{"d_model": 160, "n_head": 5, "rope_base": 10000.0, "parallel_block": false, "init_std_o": 0.0, "lr_mult_o": 1.5, "schedule": "wsd", "decay_fraction": 0.812, "train_tokens": 284300000, "dataset": "wikipedia_en"}
MLP neurons of a small language model. Each row is named by its layer, matrix (gate and up: input weights) and neuron, and shows model dimensions 0-159. Each number is 500 + 40 x the weight over its row's rms, rounded and kept within 0 to 999. Numbers have three digits each. A neuron's up and down rows have the sign that makes its largest values positive.
After each neuron's rows, "fires after" lists the tokens most often just before its 100 highest values on Wikipedia text that the model never trained on.

L6.gate96:438500439475477447384570481546510454426511535451533518471579510501482433474541553556511509539477495498468494505471594495484510480472519530505486528540520516606439469563559480494476482524500501512456466490507499510499538557493474469552481447441513520484456463432530531482484551519503522587505513505464483469521470472489487550527517546495552461523476530518498520484440458429512476612444504496507605534557514557525480571447493554516526561509507521488533478458477462622529509502512541
L6.up96:502520509495444504453509392564484487585508526541501483465559518483551499492569577545564509510573560441476450497575564544549506500499484536492502492497486415556456494514526525529507500406526498453518529469457534485464503530530491492517456553465476530525480469474524522465479521500477439571476555483433536457471554511495548547475481522544534450502483520464506536452417553522464489484501583566458473499543536519502506488535555553463562564560557533600458476517442478501484512548447535
fires after: "w", "n", "r", "er", "W"

L6.gate204:487471561447438426486589534540436498537469515484560529519493458486480585469494495480539474521493493486503468538483521474575511518457633494475550474529472507496450546469495453512471501518430489487441469497442502533535588434532451472527521538520428495483464545523538381540506484483527503536472575510476430565478530526523510489550496544515492483519444510483489497542460540488493522424465488487510518529477490419541547490493534558437459536474565543493499490409458533513468513441503416
L6.up204:438483475559493447540509527522558520520504482501519550469505498423480481549481475476519571438503518572465460542464488441546541550527531478489518477492474522476469571482559490475539506510467460475472474566494419591540537511540446495507473562502502529451453549494522417540564472544556564528482516495551465549490564525531508498512492570549470427555538551502460491563568551500475479459471454530571561448462514452522548553466473548443537518468474475505485530496517533552567597451487501
fires after: " ", "-", " in", "==", " su", "."

L8.gate249:557531404474548537543402402519543523477425462548494503518531501492452586580469480557518479505509531545517493532485535406532545495466492455481503477475504493534439448523418468444446512519463505444485449517562522543453474489539487569466561455449531496491450421547494505461492515580465461508490498477505471515471478475496529433559504536535449490505533514477500485536553539522543530495509465541554564518471517491495399490518490507561448531524535458478569524539461463453577505484503510
L8.up249:499534464483450470544529455441472588504525489522479472456433479428530453455585529549540499482491471496546476479462541502582460485528513567511545483422444544498468492555505463493486508472502540540494595501422446544491562477504563535528458488434458546495507559452518504521520525489426439535514542504504481523538500538492444502513520563499515543533525527485561501546535481546495434555548414508493467453492545434443516526509568509537517509552492494500506436530456422545536445427462442
fires after: "\n", "gu", "b", " Char", "g", " b"

L6.gate277:481558493494516570538553443551464488496494523515400481454463517482504480492468519480483504497564509491463480480511556485475529471546466481472510525524426507516468487565454498523531561434479443506505449545507464501457454565529541485416515498458486495556545487496507553477498505471529529450501559492575575418468527507515523485490453554480455492509561533448519557535441599469496451518573582516496480471462443485494373530520534517516495498520609502551526506469567572521474432533487481
L6.up277:482509601494433491460564493514465524471537481504474447527479489522495620459465509475438523499597493549460564455575494447486515512496429480493470479540493514570455514503465523480453451535501522455460415489444533560425478534524461536528509465463532509535530525545513479530494483467486467517524572548509475573585565505509476443541541461463525520440540453466520467564514522473518469512519497471475489518530527459481506475564581536465530502492454510511503529571621558454500532501542524
fires after: "s", "n", "f", " Mar", "ff", "mar"

L8.gate219:479536494545490545476489494505524520542479541481504519482445460514491409489493564510491568509484490437590505558533494489538505421499538381522593533508478472534455450524434591475444529506463489529540450462523493553412532507538509551461536560532485460470517552464501462558517522473514496478558588515428477476518440508451480466533520548492476484402486511462502504545550504443545518502538471532459483476546525476537479516480464518451495480533422511448446475400491452517554491457491476
L8.up219:481454490559494396508523524517512549530567523535507524551467425461500467509531532473522532486521513481517377493520525474533411486568476480526500484501541474500553422426463482536465544526475477454503452511528478462495498532570518560461450554472487473416514522440536452525539536489512537527559533520534510429494460505538505466460523505515448539505498481510556412494504448489489537567464515491474589497490406528491485527468506575496553502405421571467485550523496449489500547481526455
fires after: "ic", "p", "ch", "n"

L8.gate189:501436508535471469509468494447545550566551593518524493488513495537505498493387531495562563502518454477508483469542541480484466445470469514489595557516409522546463512536470482487505517525470518491449492519475503529479478509510445527487540455543524612474440522469522533463535525561506506474476484508495492480464439479435583511494542456525456530439503448546429452498545473507490539451499488547490503415435477476517373462490527473562465425448490562461485540485506533488537470507537437
L8.up189:505515502507461507463488481460531525548577605496470568534496439500451501491460577461442536563458476512440520520556463518488434540532509497564498542526488525502469465563543532413519492527458439454534410572469505461521583546517506529561479557516503544486502567510501572511463498464565557502519513573413527429499519569436513542492485557498522562494465464525488503469496529511474420502480529481520489549452507498510573475507529568542527528424550451483458487480522535511500448503487496
fires after: "ic", " Ra", "an", "vo", "port", "n"

L7.gate319:467481558513483506558541535546496524466506415528487489441467455538567494503554476449497491522483482506525538462524475535460528496478529492465559438586553513520444566582460515481508458457456491477500549411522479532566576514506540481494462479437522527493404485463466475497557463480489473398489477547458512489488479530537467528470541496438519528536490482519474449528475445463479558493490519465493478501463519514419532521546550499480505470426451474592445516387483538553558505444489427
L7.up319:466493462473473522515471437529601506496528554570516442511478509470447544483513472440451534506486480488510535535523538477460483534544478461486523535464532459571474475492521521474521607461447560563504475548511509465452402490460491520500481522512499510446480558466546529447554463505508528403485469533524513469485561558474520560539634585487512454500580469559523551451451510496486518424539483528483590459442514500474522445508539455468446530521542511492512548477454504521493537523495532
fires after: ".", " "

L9.gate64:501523473478588507484427463502487484516420551562511524516462469510534535509582377485417581454500516489448459492475546456498496438467436497508486522384481538446476419508463552450472546459523468509632462522495591489514515507493452522549489485566472535467505489497468444480473552561450513553494469526510485512538502469525498513469447543547502524552452506498479549469460526521472490483495524445515450444422481518509446454500458506515506480497486449540539513477482450533558475494511538
L9.up64:539519554533490488563514467480447416523598534593554461514421495499473587549531477498512542534476470445520464526507508433557512466533502501452504468483530584520526482525490538459481504562483536470603544441545559473487472608537534500479490508500433492486515531448571453492484551538493531559507537474525502539486455462527528498518521538502478437494499534537503514531400513466507514523583553498549554482467484512525521508539513436557537540489403445491532516537461503547482505506506440
fires after: "\n", " ", "i"

L2.gate88:448483490478493525523519509564461557489456485440537522508502554490490468448578519546513543406460502484506533479436542548483454521517538532485574458472469519472451558493538537497555483496523453483496565519478526480463515469459551439439456500437509524482502543486451537513557471561448517489475606434501492508483490456492481511450496483421527518540491520529489560502492526492449511501525456505560454581501455484482544582611545527464527443549533560550443566433458504457521467439491433
L2.up88:446437437491539526537487439506438499463441504471529495457506598475492434507551502567528563488547454506517515499434444435556542508495484509472461454524461515562457409515563480542521509538474536492502471544632491505513514411446510514409491537493478504520461445508479562467500507481456423586481604500505476517487479511521514565517471528420509466509464514457480443470477503498530516482530498470525494506515402538474534534523503506505429435460487501477537478501488524528482430482452478
fires after: " ", " Du", " (", " pro"

L8.gate267:501473522452491460506514505457496526515523524453514561414558519493515424479437507536513510472533505494490519550404519518482506482486489531510475502568474550531508444543539531573521525434565476501524463472508503501487458544480511486486499458467535482546548466523532487505461498489476522490466481481613436446514540528504460576393519533544490435475500423524551478526477585512554446507571496571559532563524505499527453463468471455465517504542498450445475439411452437577591477499518483
L8.up267:502486558464481501531509493576528495525518453588534524486481529482452509489479449504510447545518542505465536534479578389612527499412499498575527464521553510474452512611524501548490464507496462552488526456519489550470497508507531465563496561498451470490489549521582497484511458555508505524497531501475451496483507502448516521553493470545495480447504532573507506479565502528501484546536575438524489585560526530548511543531528471553413514451481390534502500549487527459455446500558502
fires after: " /", "s", "g", " finish", "d", "ha"

L7.gate317:534463478480516466485509417499522447565513544517430468402471550501498507452526425471519524563527494509543511492518533457485545534521491502535483502537482500544493562491513470498458549459532493452405442506491375423508454495466465551554558504468537575510518506531510464532526430516479609487489468534466421537425470476475510497437481514547540467457482526505577478511454539511492458495426496524434466532526481527516494571521498475448487515572489481450491537436521543502583471480470535
L7.up317:486498549533491548580497596461493516517503511527505458518494444459496509490513499469547498493515472489533481506523497455462465529509513496513523504543602416549485525516440486556500541492491532467502491531423465424494431498478475472479522585483511563516558522541491561499439477545576549533478430538447560512472516492570539542451478560488546426450516462503522533555458503479508476465531445496521562503431499465538451515488427488388430480497551470503515511469442411578447542502489491
fires after: " pre", " part", "qua", " Council", "par"

L8.gate64:508454516418550515537494453534485542442432466434550574543465472527434459429506471452447478533507457583446504463447461491538508523457399458446523423565447529471472439496526501515509515506477598474400553533505536492472455529516470470440544536487471551557574467516477458527502516540473507499536515575524418487476519439534495551532512474530462515466512473486501540465448525474512441472494537456543512557553504494531462457499502494512454537508528518515483502586500521532484546489563507
L8.up64:523444454511494449549519483481531546478498520477522464508484452483533504540473544511424529546537486538491452405523482509529529548503403547472552498484557452445502390534480532496500442451460567476525545562458488518508516519501451529445483526526486466523459447547493507569507442503501528518443542573558516387441511487481454489506477438452532494461491414443470501478438468452473548530459512501604530478428559501475428546482476518464507528479472510507519467542452518434473537470524495
fires after: " R", " L", "L", " Po"

L6.gate127:508518490568533525464575496473479479536516616493522502487500502490475470481499526459536505575506499504489500516474533475514484515512478509510484565499467434531621565478553493426574575450503440534531473420478521507511507546490507605440482610494505492508522552431528454544450502499498565574431570515464457486457474513537505428480526520550488495465540466468453509540455470520498487626473527539516556506527470483506524527486502500581566492507461534478504513466492525541568518501509463
L6.up127:488472500480569435511562548516509492523434565513498477525521472475560523490515533520498466543522543422481486512438482510594441475540472568474498527525517466563474454542554482566538542536455514544438478486515485583552458508563484506531439459490459490510499513569482501503573474500537484481410465507493510410464537503457501504475562539513504485517431535434467535505468488503455558546436482503449488541484407527459485486472527512526460498397472530522458518521490636444497524483520526
fires after: "on", "er", "wi", "n", "tro", "leg"

L9.gate230:508473469512540554519518506473529487542458525425482511531515436473450546492548515559544430567533511523585500480562521560511468483559452575488519515556511494498490439487518550544498493450528541534473504526474521425437539482477500491451507472466559561509542483554459461523470471502481533469540519586421575521416490519574483466472491477547423442525555447474417482582547524518450531485489460495549468491523532475508469548483534568506511463437549459488562522506461537454432539540511491
L9.up230:388489516529570435462505515484571496528505533471490506505511464489479484523527448523491474506520520542464470506526471530479452405552517539533462460515495512488521546451485488571387490536538468531506529544442508478489520499520521498531509519444547519536566568517504487505528541509371533468430513515475521517439474442483428540441540556518469486445507541502542420492514468563499464476451499481411463393477532494509473527439547520464531486439441477578526469495455485510539541501533439
fires after: "par", "ve", "ver", "ta", "vel", "ur"

L4.gate13:524443536468472466509508490431541502457469435485438511488493550545519537512444510577480467584442531537505450532494540464525415548495526516514471497512448494506459531424517438514461445487483395491528490533532476490512466511469483571476495519506582420492489459551527518573508589515497457518485474512542503450510474529535416530565480492538478461540513541429502465489491505587523502475488443533548500524523526484494463448452461526618546558525499483550484451465453425556494531519507444
L4.up13:486493535537504554557517460520504481506497508391547559456573427428526468391449540472472536510445471509468545568501617482546405492489530479500521471465458505510476493436478511495531481441541513499434469579470438512461464507545467506440486498536517509512480459476534532465484544546524491522465464493553471491448482497548457545545508448512562447513564489448475479506506561536534484504519444505547464548543537509513489554521464457513467601543458485536474523514453447566503459476516554
fires after: "s", " ch", " T", "and", "g"

L8.gate130:496522448536506493481569502507475565456490450467537490516492529458458409486422491431478417490500534466457481525543514478576458479488455493507452487516536500457537410509533552519496512447414472510457493548405531522402426477487456490509480497545556419504464484504588510455482424461482505471509492503524552573509478485538509439490470471564468479530495463583545571468464491456494547421500492444429472568499495473443547541475536542536520448492504529504535444498506512485472497504487463
L8.up130:591507425492537503449494445526487573431558541501432457499418468498452458552491528470515467457523503502433491469440479482559518479462508484483458436540496582515490511453464507532455511553499520499526544424540547511487460435453434517558553532528531464570531578460438471404513482463445456478515502442514492478508456535475500517467495463532489536521483550562494501452492438515512519514497534466445469485437529475509510443544466535493544484467487479552497568480370462465489534535510474
fires after: " ", " su", "gg", " P"

L8.gate233:516497483499539462430445536488511512546500470513478424544546563479520433578505568499460508519531510511472489459537456491573432477493525535459535510475526524429516437405549481524500509527508394493547549471433546538505546461409533509432499524533442535532533496520499515468549536523509508503459525472522531490494491533498445491480470502576492482514455464541566563473579471496489491541417504489551533552466548447488552542502483526527473438545499493545512473570446423473451475456441428
L8.up233:501449506444548582502426516498441458479557599495554513485439488523446514504580555533474510523477574520563455476533475462512512460554509467476492456518501511541472538496542480556461539534416492536572463510514464491511507528500495540500422512571428535485485538492527537448524496473505497528467514534514477510473447536502522476502501453560515453492449499478527504467423507474476508547499550521525478479472478414452578426502440546542605436524541454508432506482519494605569450517491488
fires after: "\n", " "

L6.gate194:438489509539499542491400467492572594433519478555476554504500511539538567478552508495492557462528561469496567456535488503450451505503540481523471510543569504467439504507502603489465532568484581471450453467482538452487472510482488470457550519560516482582505486430479535531468506539431503510519515489511527499435526479530537565484490446492488422485490524457493542446521506559545513414563478453473475521462474492539464494515608542498510491494567553543516554495461481513589514487499490
L6.up194:471523508507465557494483509550559450472564499463506514502509486497554474504471527502430525553505510488541507550464537468509538458485521454538458534475534488531521546512483548524578490546561472419527426524522463495472519589564482504508536480568526533594519537578514524441581468508512468467520573498590509430532609479439474453488521467521450458400504564525545444494526483493483448565476505454493496481506485449492510447520521515538490529497542450516475511516522587451460557567499458
fires after: "s", " Ju", "ar", "ff", "po", "ver"